Weights of a small transformer language model.
Architecture: LayerNorm before each block, rotary positions, no biases in attention or MLP.
Training: a variant of Muon for these matrices, 172M tokens.
MLP neurons of a small language model. Each row is named by its layer, matrix (gate and up: input weights; down: output weights) and neuron, and shows model dimensions 0-159. Each number is 500 + 25 x the weight over its row's rms, rounded and kept within 0 to 999. Numbers have three digits each. A neuron's up and down rows have the sign that makes its largest values positive.
Before each neuron's rows, "fires on" lists the tokens most often at its 100 highest values on Wikipedia text that the model never trained on.

fires on: "|", " the", " •", "ens", " def", " /"
L6.gate181:492525521489479453426517515510459490518449495528506483533514509526520500529523531527512518486506521492461523529482524499485496523533505501501520515502496471480465504528533520523524531474530509551512521518463533514483509511495488542533473484490467456483469468482509505472426522462497510496480519498507491533495539495456507512486552512490504463505528468489483467511469534501500484482480498470509525494489485519483490479491461559546506493523472486517511450521485525473435499495497504
L6.up181:546500496486474499536514515464506466486500488454478527450481493519541549496438474492539487519501490450516497496536503479485502472468506499486510504536457481498496519479509495504531532501530498535494503515523507504490471472523535552514498493482472512484502505504468498463484504487503467505511469462513498455502517486508464571478553507507474491560465521497493459519513543525492494508507500455476541525479488448492529564478518462477537485497489515527465497509491511502505514509483497
L6.down181:468532458478491533492495521516520471527505485522504477499516476510486540524521480525506480498496472478531504507509480486485511470508526529504494483490473498477475497550477470479471527516482529525512500523512464486485475516496499497478461500564512522497517503512499539463470489497456533465534494497488490515541493479467520541507518503476550470487500497524516545453541475489511468508510456528489495530496467495514481518477452492541457504497478518489435530472545496526543464569504488

fires on: "ig", " the", " def", "f", "art"
L3.gate374:472482466462493500468466559509469505520469524509580520527509514497490516497487515480489494503502490524495495526483484490520533482461521473537507461491478491495505508509469488519459523500523518548471516530539511485478451462504508513490452480518511515518481492487499519426509545502549507488475475438503514520515497499523515512503533518477538477512535494512467508500505477470487473512530557485446482555509548509502484503511510478550517506476485509477512463479521493504516500480519505
L3.up374:498486521513493499502509541477524503529499494490528531533495517451565535475517518512481480503521530568492499530478509498509504519514475476477527478529486484532488459497478483501522534491530524461467484533545520469490507470439495511524513507462483472496472548473508541476519473533508509484511494477556515491488528521519538517521441515482504452520501497474488500468454520480458480501495476533487486514508510473522474516486494487507504481494484442539493529447511499500489537486470494
L3.down374:455514490492478519528446519480473496496492473524548473498488467520489497505526496492468525505486515504515527503509497466522538507480487484506496499529527505521509466496495499525442502498448526491522520518523494498465449517530508465520462498494498509519505518468486560466460563528550444462507477486489499496513515474482491508467496550495577506540536518507519501493498505505490519517560489475468497518523532507489466481511475485516535487488463539460482504486504540496498475492514470

fires on: " of", " de", " ", "2"
L8.gate363:490502512514481501516547520484516495520526489450514558506520513493513506442492496486503490475488483524498492483479482460530549445502486458547513515498505482491466464484497483523478465528537521520488526516432472525527479501489528476481507446482488502508507422477508543485497482497501513501494532492511503495508509517509459480514496508511488521527503495503545527494469491492483519542512552526489516468458513535462478486507515518566511533487538524486499484499476523500539513464459487
L8.up363:495524520507513486477500504478506508503536512521457457483536516462492445524499492454510503545447452520479516519484451475475474477512458515484503508466470505512536480533470546514487518505490518488572485495506470514532542518496518503487523490512510506526527496499511531486515475537527496506434489454481536479510515537504489498481527492487476461503477499543466523485471458539549496516492526499514472498494500520477491484506508471461541504524503504501506505533473510536480518514447529
L8.down363:504529528495496465527518502509497532515471467492523485527476476550510453501491492487492467459509491555461531466496501501518480532507448533488497516467502444482540503495523462494479497459515502499465486533515486497503476526466453485524490520483500520544520502456463563482463482498489465525541533504501484546527465495507498500541519525507488509542435500483443502464515547524515483491524496518525494523508504511519502502503534491497500486501511476498515497522525469491464535497483533

fires on: " by", "ist", " career", " work", "ame"
L3.gate4:518502476511507479474519536493508490519479492469464492535475526489509500483489496453545536483525492454536484454477513524518522486512530493456524522482518503506500461535488481542512500520519492519519551498505475467457450476431477542490450528514484501507517478474481509517530481509485489507494477550485506528483506536542483535515514519500517500512492499514480488473503484523493477524508513504500451463512521518515525571505521493430518513455467481502496495539477513496459502528486519
L3.up4:505465470498497489516513439546465498518501506486461526513526473490518549512505527509451507478522487483466488489444494538527485477505520476532493490500518479560518500536485503471495474487482490463513513529488525483542490517473522476511485464450538459474503475506484476485500475473504556493489478551527462531540466528485457494472482509504495506497508527506518524493444510529502514513509501531547470500544504516479459519498479502514488514544518522534463510503506507539509514495538478
L3.down4:504483497511476471503519494517497541500512509492504458526451512516473485459460477465522476489496545542483483527539487497464519485499506502491494451509496488524540473471512557505503495486520487554491498480473490496471499534518482488489519489532534509529507549493497500506522567488491496485527566511477472514494505464484530486518494475519469522489497461535500476556496504475513484529482474454495463476527487517506500504534558474495499484499484516466546496499473495533468452532463530

fires on: "ar", "il", "it", "im", "am", "ign"
L5.gate117:507533518502499486503487521495500484500529538504503469476498537549500480473509484540456478492510453493527520487493517497469465458509503530563485523539551492463482490464491456502548538518508479498433465498512516542471492479456536516509492528485533531477532517491521511471499536511486527474468534494518492486486500506516523517500498488496521530465529484487466465458476528483452492532500549517489512497506474500473467515485500489518542513514456508486497502503529509444474476513476499
L5.up117:502554464511484474536506498490498495467504523504505492540524572488453485501511475495477521536509483490513489528529536479485499481547527528591532490511499503450494498488488479481473501546505491469500487496515475501481553512517485484493508502470534481493552512541523516443521504495493504514473499497522485523490506525491502501474469512549512489464472505471485497464519545499470499492519507535506493525530497494474465514506525506519513441459479476444511506488481524496500486516485556
L5.down117:495449529499508502493553471484480524487471451488474480493508499526480500494511471499551518474506507542498522492502496498530466526532511486493472455468522570535493473494480510508472497461515508481516445506524531488495491510527492509467526477498478493495473495528421499539509518501518476557475500483525485484492487474504473524516503533538453515526518465532521511491505460459498475492528516508485493516489561502496503478526499527503475484467556479492503518544474532511548497507510496

fires on: "il", "ar", "ur", "ul", "ang"
L5.gate239:498506520518533477518471501468509491481519531497529504512486538472504489474504468556509473536500464511498528522513524456473493522495482500523471517492514474527448470478491513502513552542470520529491493489494457504536467470480510499498502507510492536554474482536489477489478506475520460485542506491487534473466466529499532535479494536493473477529517539466480536488457514537488564484541493475501467528505509497490514466482490519547534495485535500533477489490527548539499494472496483
L5.up239:493531501542525498511491475475507523483493507468523499500509476518482479512526469484524491486488491454495488465503548490522502562465507512506506501552517513512525541467465460442507473493499450514540475476466483489493533487498514511469480483507538482465499510531456544523495513475472530533541534489493441501536542498472533511485497542501492477485481509486510460507463509529531510517516524475501498524544511479515505484494495525479507478488474530543488483470505516445471532464517530
L5.down239:501508517478502499527547512467517516495486511507529478478507524518512482527505491487498499481487531532518453485458475511464522539532512441482497463521508466502503490471522517521490492476505477467527493492501517486488496550494481520474515484454562507503518534494476453482553477512521501565498496508483466459458503513539504510472521480526474504463534464507485539496506490557514454471469510530506498499474503534525526480480523450497512460516562472482510471487516529493523519499517514

fires on: "ult", "w", "′", "ss", "ind", "°"
L5.gate339:491519461529492480516482486561471478521513515493506480518456499470538519493513500505527529433512493518480532507486481515496484481474508515480512521470531497530512511519503503491515468514501518506516496528438538474508519519445558505506505476461496482521548497475515487517447488474461498427504520546486496485481528532494502539530458514494463506503549474477488533506498504487529496470548537470498473477516466518516511523486481528486538503503484479492499482484491533472498483492555516
L5.up339:487436507523535479526505501481476481511514473497493497453541451522565512481534530447506532541504499501506493533451456530505489501479493489527510527490520488471522537541512497520513520498494503469522520554524479467484513435506487513523497453490523476507460471487499497464493526495513480510494499516473493506490478516536496474544498534489486506494519496543464505517488506488524513526531575517507512495480507492459479537480490499479529446521492471501522507489471487528492503515470532
L5.down339:484509517503486484548478508566478526531525496466511495536464486484489504531429503553479476466516523491485474490510516521487506516515524515486494464492450521519502454510524524503489480519469534549525515464480531480541495518464488460507443481514487518528523567470490466509507509520488498485537532530493462483514514535486487527486481527504485520487534533484491490491477466485475503501525518521499480492505460490480510483529481488498503518476495514520557484451542474494466498489498464

fires on: " (", " to", " could", ".", " can"
L8.gate120:500526518483486489536510497482521461515486539517503497475479513498469512510538491489485515488496486504509489522482500521513514488501495471551470543530489495483481502462471499528461540495490486529476516512475461461521492446499446526537477469529535485502503493513509472493478448461464519558474544466503468463467484524537546503491539519467478515510501491487479470509478506475524495495524522505524517463464472538510473515495550449508470488494458526511516516530508512536515484466549495
L8.up120:475483513505507499515488534487503484516519507495457471491499493489449484469497505476490517513503539491486542532488513510512457472447478532481497512459511515506499525509505516490496494487513518491505529522486541483488474480461494495510492488518528522539509509464477524509545462524481520519481524484526504450511447530507467478533489468485496496488497511476530517508471554535472515568446446499516506505524523524521565513509529509484519512457507476498486516521492535496462523413495482
L8.down120:503525486520478543487494487461541459490473494518534533501480452460433485504536502462493492532502489509515469490498482490465497486528501513473514503546507516497518519521490487494482477487481550512529491500509510451513561488483504502499475502499515490516477501552505526468488474503509472456513498461476511497519509517489473474513561520536519501513523534490460496531551532473478480490506522483503491524472467559508474468514530484480446515520482456498508532547491475504508520481531540

fires on: "-", "'", "ro", "as", "ough", " /"
L3.gate244:447542493496495508468535504501536515512528501520494523499499470515499471498519482481483481514497480490516481534530480482504490521482494509500489500475521510501495500532508511527505498477462544508473502510480541496501468449510513534510519473494530524499471454468486537535521530492472517499494525472502484511469471465476547562454444532490494482504487475488483543448514506519505534512482487514462507448467476541477480498512503548520564505474456512493493514540552535534505509470488480
L3.up244:466500534512553480478470509526492472485507536510510521510528480476470484521491508502534514481447518483497450509531519491511506502483493496506506507498518489549490470484473504522510524517520469533488450504497470477451489473471516517540501472497487534505500490485525548489513545568521494536456496473507512532481458509483495487530526541434503490507483528455523464500536488465493481510482508503509497529468498554534534483474517481526478508467507476508443512485526508490542519492534512
L3.down244:549492510535511536532521497495526508519443523502477465504512526528508529514474472480512464519511476510510521525505465550510518497520507517512521508511484506551451506558536497511433532501481494477503529502478480502547540507478508503453478476481499473504514504547475523469496520521489468462528532496478456499470528499506490488483505448483482503496521475509505454512527473485545483506507475455529500512522463479493518455534478533502516503476479468498484545496463492512525480464501475

fires on: "l", "se", "°", "′", "et", "em"
L3.gate421:478488504487502477450518517488477476531556502462545496492515504450558480530469511494551483497528551474485524510516496521497483486468466492495492518470523487486527495506483500499494477528506478540476499491513545507529513505514516488468456504472501525500519489515544517498484529526514449523520524513487460540571487473476464482477498493497468475459476510510475509467475489507513484522514550462508469510511534526515491502521483530472519543503484524508507513486428514506478477501502545
L3.up421:464462490506519413517520513522539473463526483526502503534487491462524526511483479489478519508505498482498526511520498486505495509489547514535512519499530495499525497532531504460510509522457513508506495528484509487505503502473496522455471517522456457515492435506476528520477518527454454475530507490510478520563481512510477486501530509481474506470450422512502474466520508511533488552516494497452526524498477521534491535491484522514522507494491498520546522473488502520500492500503532
L3.down421:521509487476489468497485506509525490449575471521485492489441464489498479493484520473484541491480542542491452515498512481526486490484492494535531531465500491492531517555520545515487515518483559506483496494526486443505515465507493488497491517505465499473547501510484532507495479493463513492518500495523495487509462486487484503476520531507468518492496477496492503459530483488476502502549522511492482498543498555484512534495502551476499570486471544524529505502482510525465474472456490

fires on: " ", "ust", " to", " can", "ro"
L8.gate283:471512507482506505503545501489520483517487508491494490478519514519510486513500508503494467478505459483577492514484507458470464523491454450488491505503477461527499501564505522484488473484536488471530459529508517464526494517510517488492530494475538472497527511518492553508510485526465472499484510468527485489507496529509559511552516474468485482508457470529520486493499521532455457505498523450549496502518528553470453486493479485509539518456524484493520506475482528535465508505504499
L8.up283:496489516543493479514501478509493492481507516501483518462481473526513535496485506495493530558473535506508526573504508477528436522501522498552494499527501464477478513504479529487495497473500471485493474493463466491477507476442505506501458531524538558535473457483490519499557461519494475525490482464513504515498458487476472518536518526499509482462491469484488487512519491481482545495515474544504526502523552478528514518492526501465491470492495499520499529567498520488541509509499526
L8.down283:505471541487511477519497516525481491501484504504495506494540501522482495513540506526489489552512462495458423467483494461489525527501449518540520541456487524517522455500496469482476503515506527508472532481488529517474549526460463499540479500498489497509486501497503497517488465507547515535526539524516484514513505476474480513521508507533458496505497561450489485484459518533443456509504501511486501537547498463478489485516534496490441511474490511501476466509509526517483507502507516

fires on: "os", " (", "-", "as", "ig", "ity"
L5.gate225:452494517513529489509481516482511499470489537480498538539500519541473506470485501475444474485526493487497515485521477482502469517490556549478457510526494467543568505480490509492477514478531529499525526509477490519478496503517544478457531506489500526475451489492483520509530471487480458502517432503493458495491507476530502559554502481520514497500537535465499468496503489518529507537505543520510478506472484553500534518494511482522504483504494468461509513464545490511494508503501484
L5.up225:463509510503501504535532483515490475471504493483492467524548532505473507476484488501469523499536507519463519501512495514503448530457539532495479472530470497513538549503525452514481508501480508479537525512447505526501508507512493493479531481457520489474522469512512511517488489477467527466554476439530498531519477515499505503478498487513531489524493515530511496483487538479508500544537453494500497453469469477533528488493507535489474487508485449519519534551509470502454512461500550
L5.down225:490486459522493466513464506488443516486529499518475526507482534510522491500484495490510511483503475471469524522555523483506503470497461516507504479497475489507527501510511535527505482525474531485547540500481515515455465520457512489492534552502491506478512459519486518487497486580558498504518478524497494503525469514498526484514512520506471494522512479484501548525507465492490520509507434534515491517532517485498486494476494514469466533448532480471518479496534500464510427503447496